MLP neurons of a small language model. Each row is named by its layer, matrix (gate and up: input weights) and neuron, and shows model dimensions 32-159. Each number is 128 + 32 x the weight over its row's rms, rounded and kept within 0 to 255. Numbers have three digits each. A neuron's up and down rows have the sign that makes its largest values positive.
After each neuron's rows, "fires on" lists the tokens most often at its 100 highest values on Wikipedia text that the model never trained on. A number after a token or word is its count.

L6.gate96:142120122111125126111090146182118186110118108123109113173103104124081226166136188120108115124113097162086109116129115105092128177144140115167117119141129093150079149127138134171043148139090119122113157097134165111162114114196117105201144097131121149071110125109141154154173177127072141120143086136079082068174133157134116190190072101111127088138188127087124120146115094122146141091107
L6.up96:107102059131095115129106152125106128174130122109175212177118120076166117155122203118131086101150105106125197085104145163104123119087174142099113122109087161035095049120136122112167168187141182122100119144120104142106078158163128146151098142094118144128173062061104145162117111163109071115092155146157069137091122104167089127149206147140141121102184109112097107113157124171146131131150
fires on: " un" 54, " Un" 14, " dec" 11, "ec" 5, "ie" 5, " was" 4

L9.gate40:163124100187114135123117165150132147129132103088195154144134111092178043076134152135093179172086126163102101173154108138121138134130159060117100143188154093112099141113141155136104141128136146146167199096133148105181124104198107136100107130100139126157102113072154113095198140148096103156112129126032160116077138087127094178136116102124137072210132123140072062118110106117185115158099
L9.up40:169082128176112103095139205165104089136110115092160137160136176110156156133154147090155133163169065164185099118148152110102107178123116106136148148164088115129130039179067129124088097104138113153123141162100129122145140096094166138082141164123107121106134123126061113106189088036109166092161107064148118117096121067081152127083096094129127094064140102116144083149103125131193092176116
fires on: "on" 21, "ock" 12, "n" 7, "ton" 7, "oll" 4, "inn" 4

L9.gate117:138114152180129119148087119131094140114150126152109151111092087108156107130156146111168068155158138125158100131122135110182119132077082102173133135182119137115198175130124118115124096152082110104180111168114139132144136115120105098177171145142091179208140136102074136108095149141138069142082128170105125172132168139061132155076112130116136152158123102117117152166134106117136162141099
L9.up117:176128137156146090143115140122094098133133046104131083112085083085158093138169131141111172105103187133159079141091084080181152127141149160097090086208091107145117080065070140136116146142156105124133130147146162124097176158139112140132086142140207139161133185047088080135120148106078190171140097150151123152172140107097147143081105136067181125155109187098185114152091129124115174143121
fires on: "it" 37, "od" 11, "s" 9, "et" 7, "ot" 4, "m" 4

L8.gate6:074181131120100149154128095144053118127076114144128161156133114133172089132119170073146142123154108120185139102136136057155133078169113146193145100076193145089140158116063094129083059160183104164094108126105099151113119134185106138135133144150090105159131121135162150144170163136173129139118203152159145071109077157075100173187133082128117108094085139175094089161129121105110145148123
L8.up6:114162115151117135153136140103085128157097108096067101109161138090142139181140156132140175107147112128067146097131192195159117083124136147146154154068188169089109153150090095158134130126161179158129109182097099121083138160112132117195096127104104102120102124104146117102114146133123105080102152121152170084036097137111152191207129147128154165080106150110151158103152100139143206091123
fires on: "." 42, "ad" 12, " there" 8, " most" 5

L2.gate31:071120197123115107128108129158161162131133126134191146169080139093139150123142110094143078140118183054158137139120117114116155180129100119163127151128096108073147179165173130202115132116145110191106162171073129147094131091106180136183090182141167171122143118079163170173139128139134156160167069184067127101120135106111121067145106099106125151147179107144109088151099205133066098140156
L2.up31:095135184104081137102117115151153149140109126130175142154125146150156122091108094084161131124150165112130164104166104134165174142123164119118125181137076096066112152169187132202127118072105092195091170132070125141111129076090187118200074192139160181121143133083116168144157119133096123186137067167078094143127168091189120082109129174143148169154146118126121087103093172151115145123112
fires on: " Cl" 30, " Cent" 22, " Cal" 15, " Ad" 10, " Dist" 8

L8.gate59:142109092077124108130148153149087160131126107171102133139073130102098175138093113120120153158125150165179147151183156158128175123151087123120130145132178103124175072116178188128158074171149125107069062126114155166024135127170213101111136125103150116155085068134148115119057162080128192143121092059127133090152138121119114156130130172162127125137098096149207166108152087146122190186121
L8.up59:155120130133077122098140104129106124086115158122105171131038079101136112107137159077146160131140191151140114071102080144132168091055148082119217092156140166165124135107152053080125120115175112108110090122126078140114152151124113184139125145140122223138093130131115150159100143120121111137110098129148178114148164105130130142188172121137134077134117128129103148113151156102133110180071
fires on: "el" 26, "n" 15, "il" 13, "or" 6, "am" 5

L6.gate312:113140141120133131110100160145138202107119109099168079171100095137150112114106116070151122129137123124116152114139081178132082060117156097082198129141104139118128180078113134156168180056067076135157162113189133109074154111190162145148124141121066151111180094093131127129142115108136113116120089128160117110177115112139149147062130123101081107130135194147205132117094124133166101081144
L6.up312:174171135149145150089166169107179170089093129157108106170090152129129168190124115126145113154159146089145115102124131136158110097140142106102104158085153088101116156141092114085075107153161079082159099138152138204112161147085126149165162157177161137165163122134124093134078115183091125113147153134082169113121148190147189093147125100072134154112154129120116142143130151156190181077115
fires on: "ter" 47, "ast" 19, " /" 9, "ut" 4, " class" 4, "ro" 4

L9.gate284:124115178168095117137145124153125137138064133164130141147101063130129176108153141107085063144205118100142147127076182124107157128127111171097150121135116173125130074125116141107225181112132125137149101133088145157139156121079171138202095068147107134147136113132168130125107089105100172142106114141142143126113079100101203125183046098178096117147091137155138138101042159116161121187198
L9.up284:128092157117125129055121113136089149088102117100076141167084154128145139091181103100141115142173102155144142104144107140149073161124190134128133100177189085109210107130101089154114176122090104142111153061130147120134080084088139195115115181153160095134134091068101123147078029140146088124102114161168137104126079179143077101148105143152126105117126180127081144141107088139143113111135
fires on: "l" 18, "201" 14, " ad" 10, " Ad" 9, "197" 6

L9.gate302:149137150171112180079112131124115119122135122146087192122086139082186104177061135075150133144129115122147075120172183120166103101102163148103132146170082117103131106164093127140163186162113120116086151152128173176179150125160155141133098106154068093102140106108106108080196149176202197066107132123148107154147098185141159204094096127121125095107087101173178123132144147102140113130142
L9.up302:163129095135173155102118166094140083092110099164165134156076098138111073134108085128153078117125156121124157178102129164130147147102109087131117120109178127105144099158174082142172077114148081083119173141145192080136129094162132095137145166128098074134136101156046122120134173087133146164054158131148137111135156121142105143133137093130170136116096108101137127135121169108047192159148
fires on: "ill" 31, "ell" 12, "all" 11, "il" 9, "in" 5, "ram" 5

L9.gate315:160126148155161199124096115147128147183158170088125183129092121159107110113133093108169132112149132118097166109096064125108112195138145133122100125114109152142176160121127164177153180180127187158061133085125126092142078150127134148158126083100075125114081126146115078150118111104043140082056100109107165158138133160107136156092172130195082147137149120085181114078045176167102147190146
L9.up315:080146132145123152196126133150135108071114140169164124146117127128084126094095159110078104131139155114114107212168118135100083110117232145118168168113139109121139162179116104113178097149127165112158099168144150190137095154134121127140055125116144140164174115154124109178128141096069110192132159134163165150151107112118149108158178125166130122183046132110108101058138122126113097152148
fires on: " r" 27, "u" 19, "ra" 7, " Ju" 6

L7.gate293:089113165103103104109106069088124125150126148157183131128079136132052084111126083079141123086094123102093153118115146103124093140061126142106119062135150100129172168138105183157145147104083151151210096134127093168072093110188144081121103133131120093104088143122157189106100163141180173114134098087195116159140172114110091074115117104166138102168162130119114125123061091120147096135117
L7.up293:134087148200086147091111157100145115067132155171164118106082209092062149139125120123096129132157141143091116164166171096128128109102131123133161119139209080143090150160160150140150143113156091152170094146110151107121080136132116093184137096116121183145147139059089157124107132137150163121115153107144122087138112130103134150139079107089090153164144123124092112070165083113124141132084
fires on: "m" 47, "y" 32, "w" 10, "j" 8

L9.gate254:108173162136099112111095133157101178106145155071091146109083155072158135128141153134137160144121073111068134211149091106122053129105166174087081149157171127090138123146202144150133099132124126168115108184112089094112129114131128127116173120079149148106161138146179135125084144128115148126074144114114203157167123130176142076133144154087117139136115103135105134123157132147083113125143
L9.up254:137194185172110154223107146128135164102185071086123186089113126139113116172097125102143046167159132107129144145173124124113136128102166193126115063119101115122060107118136163135142149125077154125187158145113060107180117094116149119136127162143091100101096136134160117140149117104127148128152131118081163165092081115087108084124079119124165150149096065120091090135116110142110167078215
fires on: "," 42, " was" 29, " and" 17, " is" 10

L7.gate156:081163184092126116124069129047096154100136123109090149115125106165155092172113094099178109070160088087159131112165104124123100200074110124143069160204099110143161129067135145095103091170145076149224127126163111160146123148147129136124142088129161143141146050145145171103122120115085148114109182147108127162115144071135164114125102093108170130162083113138120178116101160174107132094122
L7.up156:128081214136180161113125155098118123141142116139091140130101122174136152116107168116070156125101141196113176135053118097077147137146116080193177167164121185135135083091167165120135122064099099096142132182119150199125086106103094101151130094142166103139086111124173140114120141131128148112150116099136114099120212107184138129106090113084100133121119132086122103155055135119136190103155
fires on: "r" 42, "it" 19, "t" 10, "a" 9, "m" 5

L2.gate293:153120178129152117139158159071141140105126152092138141129112121180114167125146085141132132072160090139143073158135141085167085049114105152116178150141096122186117151175122154147114155123101152094097123095132047087098166101126139131085163141150143157146149078129125132147207202111088146112096093078156150139072130134154143154084183175101093156161120098056172139115126107107146104129050
L2.up293:151073149077146077190168110137081152114174122105118141087062147132070181103079141130102085067103108119134119137163117101174146096083076143196139148143079182143136155164143135120135143184117115124093101082090136150098130124163127174086091202195153109166159129131161182140147141182095133093090099105109150138149115139126131201110157150147125138090131058120150149126099088112141136166129
fires on: " comp" 97

L9.gate69:123149131104156119098125122149064147131139104088182147141099114080115095117141080131101109146055098110127140084133111118076117126164158097100070092122104191073168126121141136102096138131093090176199145144151135139115181150163127076099081134088068087092045146127170092082176096140110109144152096097095112107118183148128148118112175121084216139133101110139101154102157148183123120159180
L9.up69:081146146166142162137119155117078112130153093161082115116109086126131144122144086125113130126120075141142171150157111119137094161058107135085094111102097155081145152147133163148181064142106165117205156109129139099124156085108132154104147159168072214188166119128126131111124106089173177145090071135086090071149142102118135105059122075167180127147165167108109095139113105136115067090097
fires on: "ect" 14, "ow" 9, "lect" 9, "ain" 9, "er" 6, "ing" 6

L2.gate241:109137136158110132099185132083187145121143150135162093131181121198085084116147150168176208074133091071132135134087114118136101163107082164117137135139153086102111142094142103185084113126087120117078129077115107088159134103163145109103110114136095163148152106129130088085150125095098094140091090127169110103131052059106084099157118113146168108160126128129062120095127111133171168161070
L2.up241:117108115145065155134152064101077146106183103053203139097153154125143119148089141111099140123135121154127132096074152098160094169134136132102144128162133059095101163132142142168178110128137100120055097128108074194137114157157163078139134106098151132137104135170068089181144091155078111151093133144087189148170151119121132168142122114152153188080085092099136140095128144124092128100112
fires on: "ounc" 17, " build" 14, " part" 12, " off" 9, " pop" 7

L9.gate262:187165081138178136131162120076115060157127089145149126147131134025099092078145146080204109110119184156116085110138122190103149134176133113118150114143108119116122103085209088201110129111119170115128177102096157140157120128099151070125120111121106126050115157141166123105063104136120162157123112164082146144151116159112169095160109107126075146113138115164130182177113070110107093159156
L9.up262:117197065123143120123100139087087142105120079159167152168103095077109164148134157153163119065125147073097099100104170138071125123118143103113132129139101081171175190068159136117161085141168078160131206139107093151136149114172124094118137092113118133168162120122140187116126168208145165098091076121145107087043103118124146156141181144125167180128100093168104159084108186131164136093112
fires on: " de" 17, "el" 13, " not" 9, "re" 8, " dis" 7, " un" 7

L8.gate245:076130138137057124113078130088131082090118144142145177109138069101043117173144164126111156073075181132104120188145135165128121087116171138143070141149141135096165221089130150149153117124177116164103092130117136170120130127110084145147105147115127110121132156154100153187128076169177134165115148116114083077119131148136143151071145116121165148151127061218170196166163143147171128171177
L8.up245:201139126108096123106139133116159117101131123183098191092129091111130127112126100107107173113129117127101205167183113105113049138083129085133095153132170147134120145138109117156113112157124149132106118160128175119143135119076118202111138178100083135177083072140160105151127152206112128155086134184119142068114130116132073110116155140108061119121094122164099134082125175113160146084100
fires on: "h" 59, "ol" 23, "el" 4

L8.gate95:132128142128110083097130105202089178162120145113133135131141153105152145168080170139137117145162092152101161163152118137123113152124114165132123087113153123160097231112172112165125077190156062149174179127151102087106176132139135087135089157147136096146148114164121148087114189128165125149087117056136097145164113128185118110155076104104131118102167151092122136055122087127186128159163
L8.up95:148144165134148126130167160159157184104133123092105138086136082131132113114127164108131122061144126195119169166202153163114147082094108128098165167151168085132142137157118138163146119105091144123134175123154109124086194111187124189121130126164087094110123165135082123083147173109168169165095097144156107174128123107146157115177157137096087072120187141054117071117165119140153141136147
fires on: " is" 22, " were" 12, "ouse" 6, " was" 6, " build" 6

L2.gate130:106130123093095179170136122131068079107158125109126115096100128112186144162112158090178142081064069127138104130093131057127163134090128121158102089126142096170144155143113170103175124153092144097097176183111177140121124181112104134164128119128210159105209128104149145116139166181086229106159139095132152134148130134113172071169104130115100146094094142153074091186122112115143070161112
L2.up130:126077061131110067165119171145121091097120125073149159138121085107145176164088103045108145088106115131104109095145089142156104158100074066210094086176203093139156155088139125173120145108140152071151103136090135081107148107119070092148138117142143167120124086134186160129120103101093143163181149095092171137131159122137066104085143140128110111098134125170143104112168129191118118113108
fires on: "in" 100

L7.gate264:084165115101071135161137137153142154137156093135077127110120173149201098161146139095132105096134171129088120096108132101172121171129215167144151145110128107103090173151119180173129105108140138111173121204096135103143097141117130152154101120149149135088096102077124117154124156166126109150142109124119115177156088189145115183108128182091122124097112058132116155141145029112133033146089
L7.up264:168146130061129128117095144144100129160160162082113137152093187109210174122126091101161100143126131136156150097124124129172106123083105107101139101125067136132154143172186141145099174132185140150141163094181139050124106138128131077183073086159158181113141095099136097098194116140116151104133180081142165120143130149118165103083111142146151154063124128200134186172121103166112080112088
fires on: " (" 86, "em" 4, "{" 4

L7.gate165:156113141152152163133093140098106091158108136114113161097133126092218088063095070112115138146114152097118153139114131110108111097147114133110123104154118176062158155154090171153140096142180115125088085149103112107104198111151183122111099156149124180162119143115097164120118117084104144103170153184112090094133104123129203164071155191104104100124124154162109157146125177179209135102072
L7.up165:100141088058169119085063112170015104150076102081070113164122177119101105082088138119134139165113086091159165122162125076127131118155110170096112159140130116106145138083143163079122134093089120120125178101128170147165103129158076131125099128171114185169135199133190131149099121110204140127109125156104093080127093133110140124129167115109115134053180148159151089131092155113057101180116
fires on: "lect" 22, "ct" 11, "ri" 11, " elect" 9, "ect" 9

L7.gate94:161106089147145141142146068190190123101119086159113188103106166160146135149100091149095111097128165093069083072107055149182123092133103093136107090142121125122068178144135129151132086152147111170206098095180067160133121073114189150140141124161081159154135113094092099091110158129143123169140061115118108118113110192105159074107113149162083150122129057137140121117122100078164087072105
L7.up94:138139165148160140073148113102084161090118122109130155084177162127098100099145082124115067149142119144146124124128123126121169117142174062140073137113091101080133139151186135171071100108111149096142101122149108112141061133188139123150195102131146173164078147109147150167132138113169113154143139109133092102196124147138160165093129114099160143151179113162104128110079103084131063049091
fires on: " (" 92, "(" 7

L9.gate135:143047126123140114195122151093115120147121095077133144135140110137094101099074127130165127126146078098147161159121131100129143080074160171073203152117066139142096090167126160108077095112161091132157069186104108086163124185132109125129130097156150191135196189133154139150128110162213109150151117121145139116149104142164125190104161062122090110147127130115149101169102089135250143092129
L9.up135:127114060137103105172143162144114149159112149141108127106124110067163089101116123134107143104200097159144120162164177189104121089130130132086066132086139076198149131095071120069125113143086113151111180098182101129172133170156100151070117134170119135151131132145164121029149115179123131156098110159107153155095056142109052129170108140154151096123090124141108074158125130160072140139144
fires on: " r" 24, " go" 9, " over" 8, " p" 5, " h" 5

L2.gate232:186153123158092166143134085080119159138144134110184101139132136056155088196150071130138145109160159126103120143116148069150060100130125157124163147077156109099156105068108145120119067081091108084103169151166151182133091143107176126124124145061110102112105088160115104163107134140114166221153112153131084184100106056094089071122109133131166114108125145141119122120107144166171062173086
L2.up232:127130132174170099123148166124112148158178113080124142161116208100140132189104126168192090102187059172106108155100120087091125138128156114155127123082125172151132143162138093121060124123119088060080148145138099129116081182115116128161151104153133115092165179180132125167188058131178125171187129165112136162127118129124136137127128128078110106101125160128112090149084129183153120172140
fires on: " j" 37, "arg" 19, " bl" 17, " Bl" 16, " att" 7, "pl" 4

L6.gate24:130136121139065146087105139134153112105168125124109140117162115067120108116113103095153152099144146143109099100138109034131101087153160046146117153197106119100185128115097123119050133102078101106180112136076108134145124133072148050161157127171163070148177109148121166085159098109149116113126134102113119115168101073147196171154141116107175120117194120133085180139116125133111118159135
L6.up24:132090123175169187061153170155065095100135108159133122091116074051127156122084129095111105093138121117102128148142135065142108157148143141155128107152101148110147070146136110162047108134051136096129133168082131116125126166161071120131176158145131104165146087112133096083148101189117158108105120103091137046117114142121137093145212206135063168118148081123087118109090092107144092162151
fires on: "el" 27, "h" 13, "ork" 7, "ard" 7, "ack" 6

L2.gate129:096161143152096067097124159143113108100109168169125075147120124149127145052130130069112147080114083148076142110152122146068122169186156122091162111168130119148138119120066137142204111145156113091117103164169078182191137161101127131160087089146136074109138151101183120153177116138157128121139165119103151161163131098130144147177080128188121098110128163074094112093058078122130074175162
L2.up129:116119136166110099115170139135151210078047123103142124134112152139060121027122128106103104122104109207124137067124095150082120124149150102101165170083124060154154113149136155102189109166137158110095102146099109161178149136113107115207154043124153127089161113058151097153137125164130147145060132125077127183146103135154115140155119122167101112161080149110129101136116093093122076130101
fires on: " ad" 47, " Ad" 44, " com" 9

L7.gate206:141134113151140133098138106165114110119147068123092123135098100106128041148077157123149077135113083066109107116161159149208118083154107112117130111088103140125114159178101165082182062139112167124196109143105115159114163100183155162162158158101138146083155045152103160143125143123161121162140164115171116112109109101146056155071140139151135128102135102077115118107153092114186149121144
L7.up206:147098091176073094103082133097133093094078063094149147077081137101106152158087149089114148130157145130072099126090104142114121123196122105156084152146153095111136118120115130141148113091137094106186120113108092138086121084157151121077125184125118073135108069155108139074168133050226155136116143126118113153137121125123148109125190134086145101087147133144112077047099105069136155104130
fires on: "w" 81, "in" 14

L9.gate151:084187131132116134081071162137103170097150119078140108145121157116086147163097133086104135106157134137105074134115052128132085166155099092151186131163100122127098111110155128151129157152104116152093092107119066095129123176100088073139102081099120166090150095146147147046135162115154157164161106078161179149101142059118088160189091103067134055159082120105112137083106116142104121062127
L9.up151:131131094153115133175115099155141171193117123153140107165067195101109102128103148118152140115165130111160067142131115124129140139111129122130130048151125113086154163109168099131120119131082111172127159102159121071171158153151138107116060093188103152163151146182143125127085125135145163094147194120150165144049106133132040093161077138165131121160171150131115082106135173073087157102154
fires on: "k" 45, "z" 26, "d" 7, " be" 5, " so" 4

L7.gate285:119083099134123165105163143158158130075102168128128141135088157182119171129134107156126093105188115097090132129146142135114113117054137133166142131159162109094136134080129156152149107115157161169166074132165103115149126160110119165158104070078081156084165159145144205086081046158156162165085151159097137146125116085084081175129148114165092107161145147129096143163131089171110093094156
L7.up285:123103141140180125127116139121103103144095108093186176138096114084127108144137152152168135097093183134162082161138133124147119174050151177089104090165170069149090097163189181161091131124133180109176124129124159082138121163132135155164137095097137135144163186216107113170121063123106113100089157159131121106115117100147116180103198122148104095116067151124163120161128124140078107077066
fires on: " Re" 76, " Ro" 5, " De" 5, "e" 5

L9.gate64:122146103131125139101125134089128160153144114123168179143064113139149077111096196119089063140142084072156095133087085096092114106144157069193118125130120109170221110098184158129181153151158173159135159152090104081126133091182113070068183055113114125163160162125133150122180209168131155129109120135078130126154124092133147138121143129085175094132153089145115130123153157203170160153134
L9.up64:180176124154118112089128133123159081145075107109106128138089123147135098169175193132130091156172149065149125125125185091129117206155164133150066125154065113196139098117120113082146146112114155165139096060133095099117191112141115156169148077087080147078101127070139178148100133099124140138151165123131134086162144087149126124148156112146157127159138105110177097118121076081157128136077
fires on: "n" 29, "uc" 22, "on" 22, "in" 7, "yn" 6

L7.gate66:140142125154101112102095132151083137149103142116102158114131081109135099161055126091113084118157191115101138080138137109102120107105140122155060163114103094107156183123110169098140120121145139089113118086028059166100197148104159149175094125126078167106122180113115145061111164113160116065074131145143097149174093171111154158137122204149150144189157097132117115146128166176137113116096
L7.up66:137106102111137121154137090205113125132135100078107118104135104106139175122097106133111143170127118182124129151094078032161125139140140151142112175145048091149158059154082064124126212129161122061076106167080127082122122116127070108134170182132130154127097117123143110142149101089176075078120093125095122153124156114155071142151139088106105119145169112116126102156139104153109129099182
fires on: "pt" 12, "it" 10, "ct" 9, "ut" 9, "ot" 7, "gh" 5

L9.gate9:114147130134148153141106169114113124167178088157099133148121114073117135106151111117084110174100084104181150111157091173093115158098125068122186162146132190091148081092113156071137128126149075161127129143091130103099168135171180143127135123131082168094169162152116158155112082123097169203097124146143214184137130133096135183113115091113118100123100231095154152084116153097120106170186
L9.up9:131135159137165082181132157141132190150146131137067087134162129138085083190143169106146111164154142134148129140100098130120175089121101135141127120155148147127078113118107109115093117092045132111167146108109157134158142067152198093148122140136158109162090132166064118096170157139178115123085085113093173148115138092137091106158064087094143143121113128139165102114081125107111113082188
fires on: " New" 28, "an" 13, "u" 12, "ol" 6, "al" 6

L8.gate124:161124130099089111183138085122158116146065085154164143123120077060064122152138113118142068193179166107144112042162146093128151065159083146156167111127118100095123130142155128146096135115103123115153118152125162139139139140106152050158103169139139118137141095227126202187126142135133116141151112063171138122121145154090121110153108079148097125167121104115128183102087097199128135132175
L8.up124:127132118092096157185090129108117136219136111109084149149148144107067152154170146103157186120158140090128124102108146157157076133119164128178087146099087115166132198149145176059137151131154164116094128156170149185097190163183140094140089122205155123185146077116166108097135085142177126116115159062151070135143066070135094118109150181173141169095109149134136138137084108152121106134085
fires on: "re" 14, "l" 12, "e" 9, "he" 7, "che" 6, "el" 6

L2.gate259:123103173120135169114154114104124141143149066103156125158123106142097068175147135094151133076170109111120125131105155128182052118156148092117124132159087096148159149138100147104081113156136112189132100148131201147165098135118172140207171138163109147123098149216137078119147107153168095164170067148094095136156104091115167080156139046126043158163088122142116168161087155158120097149141
L2.up259:083169148129128093087111135089128132128133140111204136121103147135155149193138102164151106120139142150117127136125179169108085120081119083171133085068095102134124121154104175111133099098112103172118075161139142144134105139129122168173148130130081108178114194120063142148128156146140075129171153215104059123172097196164179130188157108180103094152089121153099135135142079129123104165102
fires on: " j" 65, "J" 35

L9.gate160:143144063101125096065073176094115112145076155146114113061108080130127126136110169094216068084177158116173147164177168138166111061129125160148116042135162094105179131140112176083134121158149143169129110156185119091114121151175141128172152111134098153109116122119127094135113090180137150124130153109093129152134160121109097163179087120162148157136096159136157104105115182131122155130118
L9.up160:111186134124102090081110170063076090135146176094119215114094085034181125162127109136148135168145158125098128153112186135102139125098141073179137170050179147111157148149101159132150180150169168099131080184100097117142081169137145112139163162181132187122140114158127136104142156128107169101109131133120183101115180114134104134111154141168115128094140110141126070139175172136172111138101
fires on: "n" 53, " l" 15, "R" 9, "el" 6, "l" 4

L6.gate199:069146138097119167089142139157125149097138085056096091115138127098085179090113135133168107108106148090115153229133081106113110153164145122096098163123061096156118128168104133106174100160171080127084130131114101149113168191167118125114167111096092158163211116117127156120116100179164148132126127153136100121129070113085147122175212135098134099159075139147160112152166150150098160137120
L6.up199:126174053137076163131133146140139126096142107166124116112128114123104025111128103095116110129148102104060088143116077133113181129150153133088100148107112093145154103149111113155126123175120128124135177159124100178125099156116096066100153106182129115141097094121157129064080142110138169161074177090212147147140166088129111125121191136098156153112138166109108114081106145114135107159147
fires on: "t" 15, "it" 12, "a" 11, "e" 7, "on" 6, "ass" 6

L7.gate190:101153139173120088108080077152117113143123185218173187184119216166113108138119147099116137110149097138117112097087125146150096104061089111106116138126169138173147131169145186120140115120130160151154081144149112143108120079097143124116105127123155168129093107143169186086113157118150162158108105141150114136057121077138128092177121095116092126155124099135092096122172119132233155141128
L7.up190:112124165150117109137102103191092166141140165198173172153144209125107113111087126091126156165131152127105105122060115127083102148095099122123113099158115143141134106163093127136140088115080146163106082128139093165100072101142114055114105111126187159118118067105133199094082131134133147183070119108151117139135169088104102088183114079128119098138080129124101065115101109138170202098145
fires on: "d" 20, "m" 15, " under" 12, "k" 11, "y" 5, " sub" 5

L9.gate126:080135133122134167095158143138132141110149180143083120161172145131095113104094145101144087115130135134104124132082046109153116186117182138162096126195128146131101080086000162123134098154152101133074144120108112086104138071092103122136100163092116164113133170121144148113087173097108116175102104139119149079106087130180114140144151064073175117114173154093116136125173094069193096200108
L9.up126:109119160103188122131169119123133103121099122103128067112155067151098144059144135100127112129184145157174135145154051139103153185112170102127087126132187104161127151113106161124095153154111212084142129123085123130145070048138177136114130103142121110132103090126114140123091084118096146123116171091139141123102096090144150163117163102096129118155137142145046077131111132103133089119188
fires on: "an" 40, " fin" 10, "in" 9, " organ" 9, "u" 8, "ru" 4

L7.gate170:185157076142154078090158062135163131131120107115134144128132123093112112160154110047154103138138125102188124114093166103151142120144130105089135140168094134143163202113096182137094131092078105119102082162135104109145107121158123143138112091140044117124145173193115159159118170151108116140096145137100168097130081103102176084094105193135126098078162139099121150070106154108129118128164
L7.up170:079117086114139116082135156196161114108197110107161112129179154098166149177104116120209119160133138151199125128096079096183081087139146118144125150113130093088094112108181138158106117068098068133139060161064091098119140152081139124076153151117111138147142173143147151146142150072090090150096113086154095102116079119121137116158139147143130185099108097118083139113099123128126144078114
fires on: " part" 18, " stud" 16, " organ" 10, "erg" 8, " mov" 7

L8.gate70:118054121083093129105210111152120109106192103131123109131129102189133166099170124136141133117087113150161160159187086127144121124143146101090107120199139110095143103128131141152062138078109186154091174144169113106138117137132166171071146078085155163091155163211118123125089100160155196173122181099088125122136182095130094132157069108168164126118091082092166096115121117155105133102090
L8.up70:102110101166101089107131103138157151107244166135135107137143074096121134135132108193113113143136102099131097147199168132051138142144116085079138125175083127169101075130120169121142187141093112158152139169165155095126107117083118157127158106116110151082154138136142150100143095147129100108112142128136139142111158137141152119082168142173148137100183103053157061100207093130070142085155
fires on: "e" 31, "a" 21, "on" 11, " Re" 11, "ra" 7, "ee" 5

L6.gate236:146108206181117103119075070069163110109165110083073193133109175127126127135122161124158084092140107113133198099134136126069137113133156172152118121118110116094176121121091132175132138113134144151173177112091117115076067116127136118138106120146120129067165095107061122091116111157120107105108201124155163165106141161172186135098118109070116079141084206110123087142103149172174107130141
L6.up236:178137155145124142115112155094092102152148139192099126121122097114128105107132116095113115110105121060161140076192111105083166111109060158136097080155125159096127134133141106151142159129184135197104142089169113095075080102081160127142110126069114089114137171144109132149220069062122147090142110180134110143179119162150140095087182136142149135155113114160080165152103175165146135155125
fires on: "ia" 16, "9" 15, "ile" 8, "ina" 7, "ada" 6

L7.gate196:076122098137141125108087141092170172127072098080135118151056128087134195140122152125126119132090141112104158089131111129089155112114113175132081092090124060133184192130115119161106112106120061133109141066132087145100100139140161140119188104141161129079146113108127077105133133142131132116182095112145101108142175120108191164154158127125098167072111138189105146125095104149182038120106
L7.up196:146159221075114113133183178113139127116105146099077103145172129177138139126131124094078124136158045163148111120152093118144131127153117094126125090112159062168168108104116155141161176200114063155117088090117111199103173126148084114133092088148122168122179135126094156101133124100096143091113107100144138167146211094111098058073151110151101162066111089113150127155126122138159098123128
fires on: " en" 39, " th" 28, "in" 7, " num" 6, " sever" 6

L6.gate91:124152077176113140131198091171105162097177166117128146123064124151165175066131128132104098103153172136110113113144126090133090083128163171125162091112148133153132115167092142170170091131132144138134088140078079135162142159123115116111066093135141136148161132074129147140090124127103114123081065109096151195124147167179135154091134111149144155121164155121146117089127103093150109178161
L6.up91:111143104094085168195171064150148131144119125139127160105118145170119118063093179097099154159160112156077133103077139141096109138124107117168170081147123105088147108086108115157109085141124195121122121128119135164132140134174100136120102124125114121184151139126201133084131078199152081108162177111122183143193167106134094148119052098159125133150140197148100104127091139100111128138199
fires on: "le" 19, "ric" 17, "ra" 13, "h" 10, "ib" 9, "af" 9

L7.gate191:159141136103145092103109099097146104126102117107119155182093170085139139107184148121145157117168116140218124101118087146108171187147071128117117097079107120063104166176171104119126170140130095134077135194075113053183101144131147093145198165087142110130175107173204150150116151156142121177095134135143103134135119093190079114150157113120088144147133144085091176055147116187144127091119
L7.up191:118129174148112143100154113169139120157138200243121146114119204135070139172119129106143114147101104104123154108155119155179188127128128132167102152132194112116127110144059188070096127133168168160185136145078113139139134108101067108146117143166167145108161105141124085115067115080159102139224088127079129121163120107113150054073084102136174148141155075151164081160157142141147161127077
fires on: " " 26, " C" 14, " Cal" 7, " In" 7, " Cent" 5, " Con" 5